{
  "n_head": 10,
  "norm_place": "pre",
  "lr_mult_down": 1.5,
  "final_lr_fraction": 0.0,
  "batch_tokens": 131072,
  "steps": 6887
}
MLP neurons of a small language model. Each row is named by its layer, matrix (gate and up: input weights) and neuron, and shows model dimensions 160-415. Each number is 500 + 40 x the weight over its row's rms, rounded and kept within 0 to 999. Numbers have three digits each. A neuron's up and down rows have the sign that makes its largest values positive.
After each neuron's rows, "fires after" lists the tokens most often just before its 100 highest values on Wikipedia text that the model never trained on. A number after a token or word is its count.

L7.gate432:525504516497537513513544485573510480488539415562529455557574540553484505464515527493418496462544493443515458582418545529500493556451576563543575433488482504495584544500471515496509504546596543471506458506510538489531524572502504569447533503480476488467470487505513437539527528567474522458481489526516487539506581477520507479514526464416522506546524515468456498495468463482487579507440493580507488469518449514454533514488538490568472433521495431535545517477565547571523555522486519448462546499548460457538532475498477491442525464502548455549559494465511531496505523602434594502490536522464475499568498481530460545464559576526507453494500473479483541463548465481599489433523419459419560556507532545463483534556495535507473485524520481548545548532499489481475509512571518
L7.up432:525511487505525521477546508570491466445505480530542496497527493546492474471459509550483453462491504468613473539548505491426408515454490615561511425526516528487527507496487434508479517518536464536532473514508510517566537535542481457462424537504469421494496535482467544552521507535562515517489453542501513453498537514481546528527537499506545505473562509497468434501542512502469531464480423504561520557564522478501497446439488504520497470427495468521479508549523583521541470515516521437450546487461465411559527408574408504455552500527524528483492504503469524535524479500536550532557475498556540523467520485510495496435528456525474536509493495480520543499486491474539539445568499445496465487529473464541483500551522510486527406511431469491481430462495512446506537474531632
fires after: " |" 67, " " 6, " Notes" 5, " /" 4

L7.gate173:474404530492541503463519557483489489512457538465497412499411609465448578490471483452446414542579446474517489482463423472455536497549574512499530481488479524474575522498443525527566549433632531420507506460522519466474505461449526535521508510496513432459503543465449540487443506513524471509400496535543502524474480485507503540530498490596531493535516517573510554493518448558452478546492569574465528473520475484474459495522403458540500441496494473525444487466499508486491474458491463462482538527514482547492460470423542554546432528543469506489501486471548516479428580540593532498489528514432471476481495495485475468478482477555555572476553454456561476474474506506570456451523540521456489534507570505448505472500478497472525523519503563454489524515482460487483571499484507
L7.up173:525460449490544495543462452536560459499438485469502464505470562442490534558512560513527517501485460549517506514496525482463497459548473526614492473493418474439590456476485517518436488442512486505549584479499529493466562452477498509509487505472504552540462546530447568524571505570425447471488508494520461537471520439465470478519487506445499504463484557561484505541461471538520467507449396526481485436431459456543466559468538391553450456472501528476496548471485411431559521475588498545531496531538577463551450501546495510500471461506513488524511510482526514503549462499525435531528405512518438540494461489534468399491458511544544561561405544477497447532473555498491519475467515532522460476473563524516471595506425519494572576499504497480527452520507429496515479425562446
fires after: "." 35, "\n" 29, " known" 10

L7.gate524:453536485518455437423532396408546495550547529487491435504489562489510441451499492534422456479548465525488500447577486537504468502479556436528433541442513487510452486475491553457465533497425434478527481548515497498499538548452521431484492437462497519456486515542499508517520495523486510469510530509552475576534553538457535520477456477474549478573466529456473403516460496463493504539537504483495496488530469554521495477533501507447518534508397497457522497514574567426534458490496481495474492465470482483460480526522550526507498453461494476540447530499524474646448494506493546381538500538491536521494524493457527403463478509520471437501537459450543464557486492476512495478482577511547545502471488469497486478588491478565521578500448502481473545582463498489519504537460515
L7.up524:512536487372431431478489437491566481545547519483523563473501530472505425506478515534469516467534453503525525486552504513514460467433537495440462463532523494552494482489425551503516509576430473510553480595507453543501569507451539437510445564487542514546499511553510457499497493538465523499524483521494438531565524561493504491475499503482525525554433481486442429485449420445488555542516460474499461577497432568513531441552540515489515478523506451499534475478575568434515384430496513464477505502483508529506519541548514492463496534492522472494464539543447442562512546492438512439517442482502424497484481491503501406491517504449457467495477518537524483535495437499520497535471557500461515552442490509479525462507574535505469537473466527461491534523455475474457560497465482
fires after: "1" 27, "8" 12, "9" 8, "," 7, " (" 7, "7" 6

L7.gate1185:535517446603511572498538532548547476503540490521495486447562483519536521504518444487451536532554463493530571497498484506449557455516507467518533520525456502480493477541459397472428484489497492497437425567500519529504498450549497497503497560474489477474533546470536499450511567500453538415508503497524495484503463513484420366455518513590515536524476484476543512489498457490536504507484457410496526517511496571508531555506478500487498459507512538541505522541519536463452468432550481548469554462528493509522471498475451403509466473492463491437493501569444548547484477550457531562535513512529474472468530442492416476467542453467546499506547485477527483540435506534462481456464502531466495457498558589505413507463553514492445489493579507473504529561474513455462400523511516
L7.up1185:511463509449551534542566505396552478448534491524508429506513515494592494490515482554528544592462433519508463465586479527495541422551499495491454511511487477404471457473507487483415479506487479456463473535514440592453551461560523539499510521491500401477470460476521492480530421517516468488564628467481565478492476426505422413504444438473482492449482442485566508537484498499459483504438474464522490544547485527532482489490504534515558514494547473515432461470538556435447558549462529543559479452476449515469469483474530541506522530526448482486479540528504484445535547487549613516519500467484541502492477431557547551505512441622459526510487464503548467532505560546415518527516445492484494474478485509536489468468433468533521531552517486630576507479506424517472467475489543
fires after: "." 63, "\n" 11, ".\"" 6

L3.gate1547:606486472491503542557466523486451450451448579472501510495449480485478490444528495484419546525573580536475415481482510505492542463512521552492532509532568509492486445501491459533426526495562489413533461546462446450523472455495468483452510498490474548479549490546574506457485535463559487557494478503559508512501589458529554533520532517446520541484372516449455559488480529459524470447501453519513479478474474539426454482434472438522495550426557475559523493495620539532451479476501492538461564484535545484432556512493459581591437552487539479448505428516446554473514477498481455512440545453524436531482468453555460535534475512474502579497441490544472479514601538493401480533514521549503536513536518505536481439513490535569528497535511466510491533459486491553552501523461463
L3.up1547:593457506506525508546443482432495535478492551523485414517481446422493493497517534415405492486551555569468449518536538530566592387458546524528491459460543578499463482530530414512445554441474452493430480457451472488472449463551539513425481500539471557435531490492498540395533503474551499558568514472523520531448611493509458514474490529459508527477434535522517467462487512441504521454465525506496570474526510534460473489438440446525452457485501528539485546444526472531511503451526504537441533487466490540497472490487476499606484464529522511468458445525428536445514456444505497551489516501486443436423503522536479534485465566477548457529544477489503481517477558476429521546494463528522453532547497535466481480534571540545495519549518469516517518517504501466508533487459477
fires after: "\n" 94

L9.gate991:501507525541510547446483446451516423476476485518467423481531503478513571489543496476524495450498534527538431515504527490547569495519483492429498463544480523648518482554527474391467414531488434527435490532493533411497471500496562465525563502552470512499495546515490559506421466532535454513546511465522491486454541529460484545467515493504487564495510505448464468519516470497522501488480502502503473554569461540482556545449510485509469535539468469579506464443525501471444514563550562544534503505449505508391475446520495479481430505534488532570504531422527431594524462536493503548494440380468532461460467468505422530478552446529461430565518506465480516504501493520484507518525467537485551486484428533498457473524577557474531489465486458560481508507493499466582545498460457
L9.up991:482493486446586485467514543519546419453462501582510438539519501494492473527465549490483496478456465573534422553557481483496534457507540530499480471464467465490525599576512563487497506493497484503496551525505508526526486497505546475538467571516510447526507511479437453424581500542527496470470499459499546483503530500461455505503551507484517554485478502475476499492510455497510450548496584538494432468547524514516486515453488493498584519476483419520490541499469484498496595504493561588559499451554492502476453416456495502495543475516515460506531493494487420433492490438469565510518509526485521588481427459460517531545532493475501456519444477418409506534488523462487500510483497546484483483530506554475509564531532483503532433526536493487531514457469487542511556511495493
fires after: " " 44, " con" 6, " ex" 4

L3.gate329:538475478518497493515494506551408513496510513556486531516425487512412540471546495554518530494482424508421488501469508524499574431462456499485523488481450474415493481512492406475476455538479500485433477611461533492505532424481499416471471544506470541507544530524491485471503503419579501485592483486590504511499492542469551520575466485524466562482518537491593444501437490489508501511484507502472506430595482520513533525498525451478577472534492495529511526485520507566507564457503459491515491560443507554531487529463475445524469566469440488506475458485519420496516499466521551487514527489539526485526517492467472507612483494494473505482449525583465501519518523484486508523591569521440500504495542529485467519447522468490544478483451449438540454408521461473445520494549559
L3.up329:491511466474444511592513491536506535489539530474484471507482508525443495505474500500516499495497495512400489494514529500496432484493435547500515455579501530470521507516528561496483504485523490549441481526525530514552481500500454481468426472506471430543497410465470501498520463525448428468542555507570476467443469541465535488585452476491472539537534529497479528462458479513523513534507534584427443560560546491546370481460513425492590480524543512455521541537494475560502553446584517504424493523421542454491528492478463530484527483496493579542473466539486467494484539493413539483528472508477584494462509489524511501539532540507415514473504488458511500437492460555490473507528489526501530432464595491515510544590476494472539489470555439463498531527451484458500557455498585
fires after: " re" 32, " " 25, "-" 8, " (" 8, " Re" 4

L7.gate1241:470471531550501549496497585440437436554575516517533531429435522407482562449549530478502507453464486603582545515433629504448583512513454466506493540495573501522480507496476486494482540476479487485487488534454490441507510490587532514530505519494543511502487515493547589436457503520457472486485534510438457497471451551537495510518518511510547556423497455454551519427458482479560448508488543517491537502539515509546516484523528483492428446543467476456531466445520490478563510431551559559469519451473592533461508540447518513485452454503489486421492506471489436521591475469453507509468480567539504570480510519459607454511541508498501497505528473436513554423505489573495506520563534431523503536575547463576547523473469521468521457517493517529492509499415564533503475469463518
L7.up1241:460492495495530541565513476491491440500524498508467497557530575426488449500477428505502529560538510440490568458572495528527570541539483475512467505544443493454466460520533560523512503520496501566531526471509536436545542511562531485547485521515498468565512519505442540456489543498464452566490548545554460540526478576485484430489517448611514573458508510441470541548534533431438507406552539511557575567486461499517473514466508496513481432444462536479489437490432499561473525509579510514534518502539508522420520522551553504417516537455391528550461500483474506544484496502493498502552474445538490482483544433517484528508508504494540485455501487477483582529474548475445493450525545559498553526466498467488486461547511528468511528523493458480493527537469445465560499433591536
fires after: "." 67, ".\"" 7, ")." 4

L9.gate8:491506517534472442488459576508563520530543482486464458462576471466507508551495500558427486550569487477544495534491553479450557573472537515462532489534503534534387549532512580497529561539505505445481513454464505409511510486526515517423423521539550478523460440496479481498481490521582495479509524491524441541576465454480526473484475522525553521544517527512495483545545544514573418463498463437436479475499505542483540491490526536472438488467529547507479456509486489443487518480517492519498528565471451478539520436517434451477509470472480535464485467439525416481527474459451505504421484505492456478517502466548492499469557514465438526534447457463499495454613555547513480438623498494492480478467562460512431438468476510441486448445547499495519518575511532528600489486490474
L9.up8:463487476520515493522567576426521461466525512502448445511439402566515466447531478532488518519422442504571461547531465546460556452461502488471525454528526522480457434527523496545481467599545509448461536520496532495458466511465488518489483591522505481463507453478496500451511506472561536520531437492472481531504493478501491437481438518434476470507520525434478547517567486551620445486464492503515504569503536598536539572475453557498458474412529530511480567514461442515520548540428507589508502526507567412457497505463491468501496534548536511464542484515419427457459502528534497490406520488467425502542385536486501482461518551531419498488428523459442454489475499564451486502538478501547496503483490479508540456405492555455453534552541473535450530416476421499526502538516518
fires after: " " 39, "2" 12, "1" 10, "." 8, "7" 4, "4" 4

L3.gate328:539502495485541579575549489470511507517534495453487458520482475497500489514521496448471586476499440500458476462499456518498591470466503509551489504540541540546491420521501483506424525531470500469502423470538426571473455506512561513502479555512504514432456492491556479445467547406489498477536554544497488521557492551584509426520498488581527514495436496523602541491497546399560442505526516491558476506578530532558469487463513516517435493469472462474517530503546484504542454427458478502449487489510467621513488495471548505571444464444536483409562489445460469528525501499530490531502477491464438550489507490570420666560519531547549523468586498485580442502507478562500439422484491475562540492455504545604516483454482525502495471537438515531446485506406446542511449498496474
L3.up328:456487546530494515527486526479536503609566560492462439526485433488503468479481537485576533515527472467518467546450490433544589539465446456535489542461494440543366452492530461474468470475490486477499516550516450542497554504536552488520505518462510520491471571479579407482451545509463554526486544441445531541467477524597469535555447498511463521507445502504550521505496568423458528518497518544440531559551439553471530495446513510478546513408456485489487541553529475476455515536420423453522457493538466541451539488466521548537458496498490475428463510484484490472514500522501525482530469452451495522590524529515469551511540499466563515451587463418563557506476462491451457529495515518471529448478556546514550452495532500472435517495601506511460634458438487476492418480441451
fires after: "\n" 91, "|" 4, ";" 4

L3.gate1617:456470454443501459555463464464542593484582535510462490492496609505507411509565464481547516507523524506480443479522502526476546501472552499522554463477459487527490529573489523460516420503568489491558506541509517546389432532488431535496478525480470491447533563583443505507507433532526551512543485523536524483507438507479517528411460556465496512530464490510513439494539503516515498491509596500537508503510567526451441527470491556534501491416547450465483471537499514524500595488497557461425550476555450482558463538416452491538375425468575499524424472548502528545487520563495483430554507486511539500495527477448504546491479496522500513465499542605466516509460490498485601537458501532450402474540558465510471589541484475435503498488522479470402459506515428506480535500458508
L3.up1617:505444502504456525497448481521547533503536521535480490530463556526505403498561445481489539513522485497516462500513512491497516482473522544534538475453494454573501459600500542512501459539491488489643463546481515502432394460505495522563473452466467578464548507584451508538494476473543543494514430481505484477473471515505498545472479565470453521508443481589523438496546519479523491490514541519517521509490517515455518519509535542522491533450532555466530485557514465514537583460514497481493507440499411509524460548474436539526430465493543518560453510582584510536531487536529476398560510511516522460526534479457500594498506491520525475495492491547519515430441483531509517514509449544446454446510553535518501601567548456471527520523504492477464486520537437480456543530476516
fires after: " " 39, " (" 6, " \"" 5

L3.gate432:457450473538523484476445536567487561490549500544460499495463535441460485471486514458446462426575465467494506486496461493539478512496484512441483494524527502417465469542463497489472563596516566508515452512496459499496458435494410503478459460481463505477482464442465513513463550478470463469560512422486461466528525457492516416475500485472586557444528499469510509486507520471506467566489468531529501510477550531505508483436520482493477566386503482548490504532552507483543526443479562476426426535619485512506511450566504478553510449480611475511433461524503532530517468524582547442580493563552558494599557503537444546498530526443544496497417488535519526469565477484492492496386466463508481447468498477491525524490421561506442494446534481515499523518448490482559510490412459
L3.up432:476515480482513553505507452534506535507547512475512630519465506540490446475517494598437473505547551440465509492558562494563558543543525553515472564568599514455406459558488467467523544567538477473523483466530481505471502463490447493496450523411513505488496489524537501462507572417455462522532551434481539488533490499459505496468482538422563557511570512513526549480501523531448448470499498504526494540495524550477508519473545515490484511439521431522458461476521556489455532496470533439394481449545555519503568570464527559501580491496542490465455500539550438540487498576492554417531429537487537541538508517505480532494504537411560494547500473459425554533528464503509457499407564472442525483517525470528565530527482485482511536456528548478465496419492587536520578471481499
fires after: "\n" 97

L7.gate698:465520411489496439430512445422562563507509523510494395549536506509543453475469559455536457385525512465560548549481499515465489570441516460453506474501434538454498518430475486495498516487446481489586470525480519594510450482435468441435543517464437592431411523472488489550510483508419524546552483524483505585492513460446529445501570495450445468493459547554476546498502457456505529464528464445504475517466519525558465474493582486444543516506466492483469430515521610507505485494468571505530434503447516507516529483555516540490472501449531457476459474526475523572523572476444478413484402461491477549489482469438533485512492454490485486489547464482528532551469460505485461518575547515540518503546475441529515534523511492455481471574467466482523562545456480447532493532444525
L7.up698:511468441454498476488490464566563547487512471505473488501429517468542479499530586502510518425478529459583550495532500476494523482431506538501557550442481482564544479511424510575549394554443480539515499519509501531513492380518478534454527472483524578489514484484464504585521501472412496546522514505563589502583490497421448499524529497473528544524440555563491538432466541518546515448591534565504426496457511557484485576520468550539537609475484537474509488470521557508519427483534471551530518545444496443537506525466467491485497465526466534528527578560543524528523531471494501441480458507503515503517489490400496541418431518498423524563508556444492464498483493548466456455578510508473525494502411439482478527500535487457447544523451489497486486497575529471561465488556543
fires after: "1" 29, " (" 11, "8" 8, "9" 6, " " 6, "7" 6

L3.gate1245:495491461481420491506516605498423474437606523495483574477549555483542499452485473539485496456452532530528476529500481423540550505529560462490485534459542478506513511468549487487511484472561520493539493443506513525520472458498443465483440456481477512558499486553522486474529434513496473538473464409437534555535513596467493545495461509539533520464547485455464538468472551487528546463556539482512457401587504505524497504501459494515555468449494463460515488536460521470494583480474558602501550461526556539465492538463467508609517487473487516547474527495565520461480526568472464467568513541536456544483519503514485522480554506562565475513470509541527516548485472531502450502456503504498507442500522428564472473542492470541538473391480521510483468476495451476598426479536562
L3.up1245:462482449481446505499519557508445469486556493533488560486506552526495513411492505570539541490484500496433493551529443424521478518485460531495454497463559511424536528531500518473486476474519497553542520452488418568470409497478375446473461480470395523536522478544482507494525446541529417477472506454469498566501532558512510500549489526524577466526515493494507498473494544469546563466518539454493473448626522488450500529543505526507552503498500481483547472547459516447543513510494568567517497485546573527493547596477471520543458507477454436493529514460591456478526533491443489439483536466522448507505567522416419487530537478526512458480386446549534561504528478512510480453446465534511517420552538447525484414481492479529525489485518538530451498526453390441573493508496517
fires after: "P" 13, "p" 10, "B" 9, "V" 8, "ent" 7, " Vi" 6

L3.gate775:507447526502471497525517532554463500446488527517500483486509552470520530506513544550621476464529580485532551532505531433465529464497476419562460472537514486432536527480440447549436506548498461490542489526491457502464538522547523488521530473552508464532562501515522550505529482433474506486470461488544538520541550544483462468489530453536457514454451474587498417484511554542544509524488538439428486479528472543485543510475480468505592522446489540528486527443440497501530499436474499525458467506531532543521501537465482533504423452545497452467515512488522465505504418474450521526512482520496512474543439530487518467452498473522540501546458446450521398534441543519535482470466487474477478454509545446468539409484473473508425490473506441527507538504494442475462543466434468
L3.up775:482428482481498474531491525464508519467438501519513493532499586489501529408471431506538469449502529461522488505488547407451458502535416497523456521500513486456509514548511543542471550542517565438498476446435431528515514514557568519509523553483475487563535476417545574525547475440521527455435470467525492526582603484449438495508509498489492562510467489505453504529445501589464481535523619416433515482440507505461480542417522453534537521514539481483441466446439508465555483501557555509533513490482535504491476531484469518453510449555501475531482531506463409582475453490441543492497470491525530464534453521507486431488544476540509561508483478468565428577507513484472527465486523497529517519494528406508485442545481459549501514441433428461483618461424466466439549480480509
fires after: "." 38, "B" 19, " Bur" 5

L7.gate425:489397466482509497480448441516565465482532466553467473525522502451542490520478482540470529412502518449502471512507527447563497494486447488463443494499490592517558532538490497453461493543499530473536504532508562459470487567514526555478460523540518563568481519480468482522601573570503412542541504519538529524474509485481473474516511543541588533481514524537486483497528446487497501476485516600539502468503490529529543519565559451502492453542542523501508525449465511480485563570494484494492474583502563475493471516487501456487502481462445520500543460495476560538457581494496528568452470485482507499553490549505535513393478504531455499493541496510481557485465527482472478468491409477483533501463516483510462531505577535468515562432512518513485476498487521434465538519531546
L7.up425:446500463517518529502495529503559512462517521549446482454533526526478463511435570536519561472462504466496487499521569444484493478508477551496477543509507569449506489499531591464483443519525537472524564440472503463532489557486510524495474569496498473513502550557496504565517562500497455434523499529473459450412558515541534575484513474583557501497438548502476530451502513452499496464480482583503498531474495512571445460510494395440513449465520447481588521476465505524497496540524575594533567517537548463473539442501557512481523556540439488503531423505546484552461557511510486491499546479522573501518468502476508450547487561567526472489503539538567462462471562514516472465501497473444497430479518486557501401449526509475525499493507533457543524397518479577481534533458470
fires after: " |" 32, "|" 19, " " 14, "1" 10, "2" 5, "3" 4

L9.gate39:536462525476546494518458484498416556463569451507494493526509472520471480513436461424452481522486475500441466507499494574442570375507501506538541435432464468488478568448434550435467407479516463554493460483557477474485438540490493586488496559499451490557475522473468488424512473442558520486569502558509520515503481535473512540567459521553493472482507493499472454499451482522534437482481496553531489488504503535470469516487509531591463407453495539513405560477433435535536489460537478479445537472480450532551437488461499479428442497497578569479478475504457556448460472478511555493511444543522525480446498544482414529467467517432530540529488517478483511492474517579491445403565516490519513530449504522453487489508499514527480466472463453485542467547497562523506503499530551
L9.up39:427486495571490451506549470467531478498553538510470543543555425493547487486502592423490483560516502473471455435521514517485548512436501468476502529559507508525402539478433462452566504554500493541499506526579498460479536511530516507501519535457450449551581534538572413559436441513518511472483507426448532451516501549449460512555485537519482512440563407483485462462551360506469582428545583468517554485530533436446526503481478589511469543544462488502551481509511499491450451496548435511439532447552469487526597585495500529454478487463494509508411496469527482484446502446495507476453494489471471505473430563558476531502514530566547461465494524465516516426516488498470522442533443471562508492492471512419477502498509469505453527523531447571496462529481536530485457480520467
fires after: "\n" 28, "P" 13, " P" 9

L3.gate1580:565513529532487537502482520439627465545453496514477357559532485477487469533504534511507508473459516561478471525498556433496495512523541482545476495560399468515422533514490491484407479471490465470449398527520444512425440467502526536397515509532529543526413555498571528538408459537527462562499523497467536527475520501464477500443428498524499527535493496464533440498487552418580546527471577528526545543544459523455446473428472492546506543515412485511525527529494515490538491562417457504538457499495512468519467515551506438615474502430445457451536466486481474504432510406515472541460529520425449484480493508489461573484498513519497478509531460505496492510521542484537466481586526536471516505451498476487501429449501513546402470564542527422479442509464454513496423520502519
L3.up1580:489421525460437516599526538501468540476482510484512399496534439522507488472541505507483524499596531477512455527533502489516490471495587452521587501471509482458490515535477490488437452477458526393456538484471449487392452493492517511474469535490496468496528545489485463495429449485464493504468558469531470525501441491550530539411540501547545521463473507540537443443466549476542446482521577568522555467560519519502498459500486451530483518516474474481500543486486480542475527565579433531512424485511467497449430533478480445557513493498484563521491500480474480596479522554510567516494461547476431547511444523534492548553483504452486469579455503465445501517494539510480457550488504501396524453585502525592453497442428511548465534486573527479428433412517439549524503488515516
fires after: "\n" 65, "-" 7, ";" 7, " In" 5

L3.gate107:513505547530520455540499511530537585511478510491447430473478515505526484537445503482471437503408490515544491494529525536555531599455570472460437448479538447571555524474518453553418500403534476421548589484452466548474470485447537433536513469508540453584474482513494532529414519472496585488504512540491560485424504559488508482486509462506427477535489470486532534527488512516463476435558541501469442484483511445490484555547440510454526574527558503509479462543493507464534482500453524546494489489474527501409526515511479491501482491519491529547509464498522560494573494532545440523534482495539571463580514524534476545462544495416520512541466594523492550553403498420505577454487489469489466489513499479556506465542439490438416481488503501465579546477484447436530469484512565
L3.up107:470451489521473450486456490491529518423479488476508455493487470470456466546524546478471436503492444473543489495563568480552498606430540493475577411433489431470611499520499510466502557392468451439480562516451516542493496533461579489557564529506472530512545495490543515507488476493477572506437491517521543473482460530460462514483489514482472493530505401531480520502443571456448511458546535507476476537453492485564489545518491560481513456463519519478470514572522506517492486488560507507538458466503492552396494453507511536500535481514487527483457500518489559481518460506509477494471519531548568487577484498565552545387552512445482557578540551543492487531450541394563559450481553482512513527511481477496510512552468476455442505527463579463550580480538507446465448511448564
fires after: " " 62, " de" 8

L3.gate201:425507453539525471555577414596513535517534640514396562511547493469477522510518527526447534478547586483549448545543480479500503459525523468424518557518474529460559517544549524483450497547567538485513502452540506516518508548461450440468481460476450486523588444460467506439466519483459536495467517479454484540557500544553449489489457462582496474447502475448489556458483524523470423564541532488598473500527461513546474475456481557523536425561512493498479411505489491502577501519479558506419453518490509503498537494490481575517506530495510528475456447484498542502476481570503473524427536477476528504500473520516503485437494475505521527594503542478520457484574442511483523498504535444546479551504480544554528484538505504485519491467558444584476528528520429479546568521559478
L3.up201:438552466536493509506510471495561475503502532490453512499553558506477513513517503493458458493541510508525461594573514435489475477552516476435513515543518508475517550557474479467421517501479576407423512494531511561524510549476502499484519442499430439519564461492528490477532512533451522506470502500440549490523554449527498525480504485537513493476507478491516509498507434506465508564555500508535473492551444492550493501493437547523454444519510519535462378487477504574552518553487515571466470548446525511590523505521533561522477452531528494490471502478488485512474572544506508503456513559517538496543499477548525446445538477534565516560515555461471488521559487537429499497478522481538542562480501479559505513514527539527529488547528497540422525513564426490488583506591475
fires after: "." 47, " positive" 4

L3.gate1303:453489491471494522489478468493457440559510494603517466536557488432511437510465498474540528491441534519535454492472532554416500509462489510563551468443431451499452585483471479537514494450499539504524508470509478516468398467498523570510513566560524525449509501548510462528533475512458484430492486493431473584507535473471470523505540368583450491484469503485459465467501528513506512524502573411487518515512432524465477577530477444453491525485458429440472519471490576550489488508467450427496538530457473587544531522463493537557573495556469468482450550490462491464485535534475478505483423512530524511447416496449578542484513497484541519459443522549504431499485488506622502504496522502573506493513405468453517484456515549489465450537518432485468524515477509414489515529510514
L3.up1303:441482521491476512526468497459480416524517479572461446531531540457484460525394498472504515533448531445516465474461565546414524554434495526552512457406444452508489566489506483511534467462466495529471525480514506564501416473490463504477535522467488483464499586518524438581473456485474499426515492511455521603537537426497441536560486353567438484468494518513529472476499505534503512543518519396502520551515438526483436545575457470501406530514480469449472527518472585530549503525486468404460527538505484585487480526490455516525591470506450482482451566434489466430478554509512438504525477565517513509489406502455579528448513500474543503448432527562483468577507512517599490459526551479571474475517453509446494471506573517506460483511476449497426496495472594413485557513533542
fires after: "9" 54, "7" 6, " " 5

L3.gate230:542512543496522490513504432477519511534612542484501509481537535474484553535468521527455591512522444498510545540431533463531493510498500519487575487497567513533531515490529468405540525521512479451512446454454469509372399443498520524442555473465475532423478546457496486432559438452377515415508506420514479519518473580501517547469487497512585565536515512525505497472522480459471495467559499504474494458479425467517508483464459490546505525384493489543448497546523450477483528558559475452511485511491490432468504517509508520571510544519459529503546472459517500515501514479532504522479457508580540512527592542523473543496527533460483571491511518625431511563523472466485495581465503605536508481523519526490561456491481474459566563504462438550473484523495547500608515485472504
L3.up230:464494431474517531537489532466460573533533484544524517474497465493454491440508500505512441496524457441544535550494440428537495503498508487533578463522581517462544478410579501538470452499501426487472533488569479508540545476481516538531498550525560529501457474464548480494454498462518459517465540419473566564529524547484477479522459525541433501555499512451536490492525488494532415489521534504476465510489479487482536534533434508540440507427486544464457500535557548430471450479486534413523541429483511417464552534485535562529486483512531514522493486467537586585462503518545530519579479493547519440498517450495528519524463551452450423464474537490586537499559428493462536494503532508528474471499449445437435505513506495416496471492515521522438512464526535423422545515481521
fires after: " " 94

L3.gate669:542495548561546449538490535475558533506515483511496429504455504526438530543479430475497478435467520555471510539478519555479570518530504523516518534514530507496506582491494481508441504529505542514489488500476464471480498502534525489398493544422500485572440541585553486523511473443545560498495535426520556452524527518467533470543542482561518499550415490519464538475482477473506513553500563510442496519511415471478440477491490441486386511567427515616512485461503441575553520538543540474537518479467446467496485469442555469459428469508527415513509509490487516410439481578471503537522560519458454500548498474452507531485465553543572462484496487557512501474484509537500498488612487507492518489491572459453479451416481475481523541518465500518526578504536528497498499488496546
L3.up669:487498523463505563529509513554510509544419532491508492552524509501465516552529524461461443480536528407497438434418481521506456523548399455513524560520505562515502506534483565512494538559485524548559464519534474571534522439543430457535522573532472532502444523535473537424534590481446549456525548529521569480483557486508480492474524536511530456466528449466569552447455520569494510481555437473452519498414510483510495485500506500505523446494586454492490498528557451625504517502478491550397526492452513467476462516464412477463532503527529430543479515454444510459564501499523520514515521485418600503490474570453499463570443490516505525500535476571465487486533535586476514519477466484571561504447492554497488527490481540514502504488566391487554545525486563521503487428515565
fires after: " re" 42, " Pro" 6, " de" 5, " con" 5, " pre" 5, " Re" 4

L3.gate533:536464482517520496541520516491513482553457453493510515477534476451511483513558555497502510549536499483573531584545524494509548472477516499516439394466542476526430504462602470438489499493578522570501550497513505439502474576505542555420607464538516481573531493584498532473508518538501469514535524444435471548522484526431482526470500497551448563465445519491538453583551486506421511468588539468499427430525482460479574594463522574553467435460500535465488436487500476497529502483462513489522544467500499543555497509487432470516469527518524601556520496522490473528537474562555535624438472444513496565523493557510442494531529552510383504523514528503536516560450455417474525478523478515443502492433490515500493476573568483589504569459501439509520573499492484495538472487538444
L3.up533:465475524474491483572563511493478442452468459533539548448532425465519471488571539494507470478498520450452507517562546512484483505413569515511453460497514484537520496474569526537491508528500537487422468503564481602518458536431506512445625532547483501529605477524484457439571455527480534507590489483472480518449519472484487537530426522554517532502488523503547481526526559470498503506515538442501460471505480499542476537527423516517481388477487511517537441515562468372473566474473545441518474470496510464521511458526458446511547473550510516490491517530461531495459502558492466506470551547571483527500505453462475484415516494513415555493513544513451503509500452453470544492538512490488482541514446440519504437528518496539434456525531499511433492532511523427467500518525477
fires after: " " 56

L3.gate794:513523502522463502540536515447525495511418482504469478470544476565541488566514518525546460487451480522508465498455509573487545413489499499521553444485569500481560512487478566440461454406522499533480490542604491539552462519533460473498466551443487506457497499471580567430512465442514551467486580489489480493433483453446524491514521485529454489561481559480495515487525515512520577542508473500462527488542458461454480513466518445498509483502487518538460532513473536478508444530555501494545463422485426517463510458439538513536454462514507534499538477519488533388512400494460444526476537532409524539460450533534571459531503487510493469514442500483452476504476459430529525565541511503528477481487514509490551533571547554539550541479557515486474452526528446593485511500527496
L3.up794:506483450458509508534546531480542432537446464518478511453513457537619414512512520460451435505555443522438503536458527541440469363409514540543527487450513533542480429556512560512439436421470478530467494505523502469577456460455486544476508505420508505496532478510515530417527501456562534479517450571474555485567539492498477539501525538579395554551476517588538531437537491485554577485398525527504531444530479532507508539570453487443480498488434540454429528497511480544503511403472568476539532433537511556469574477505498523543530441416479522558530481530510512459483492572494388461473527504481538519519509532525539536459495529495469529482536466511483497464471470506456480473539516478541512478546550406477570469478543511500511498458478549446534452482493484477511491563541530
fires after: " " 41, " (" 6, "C" 5, " re" 4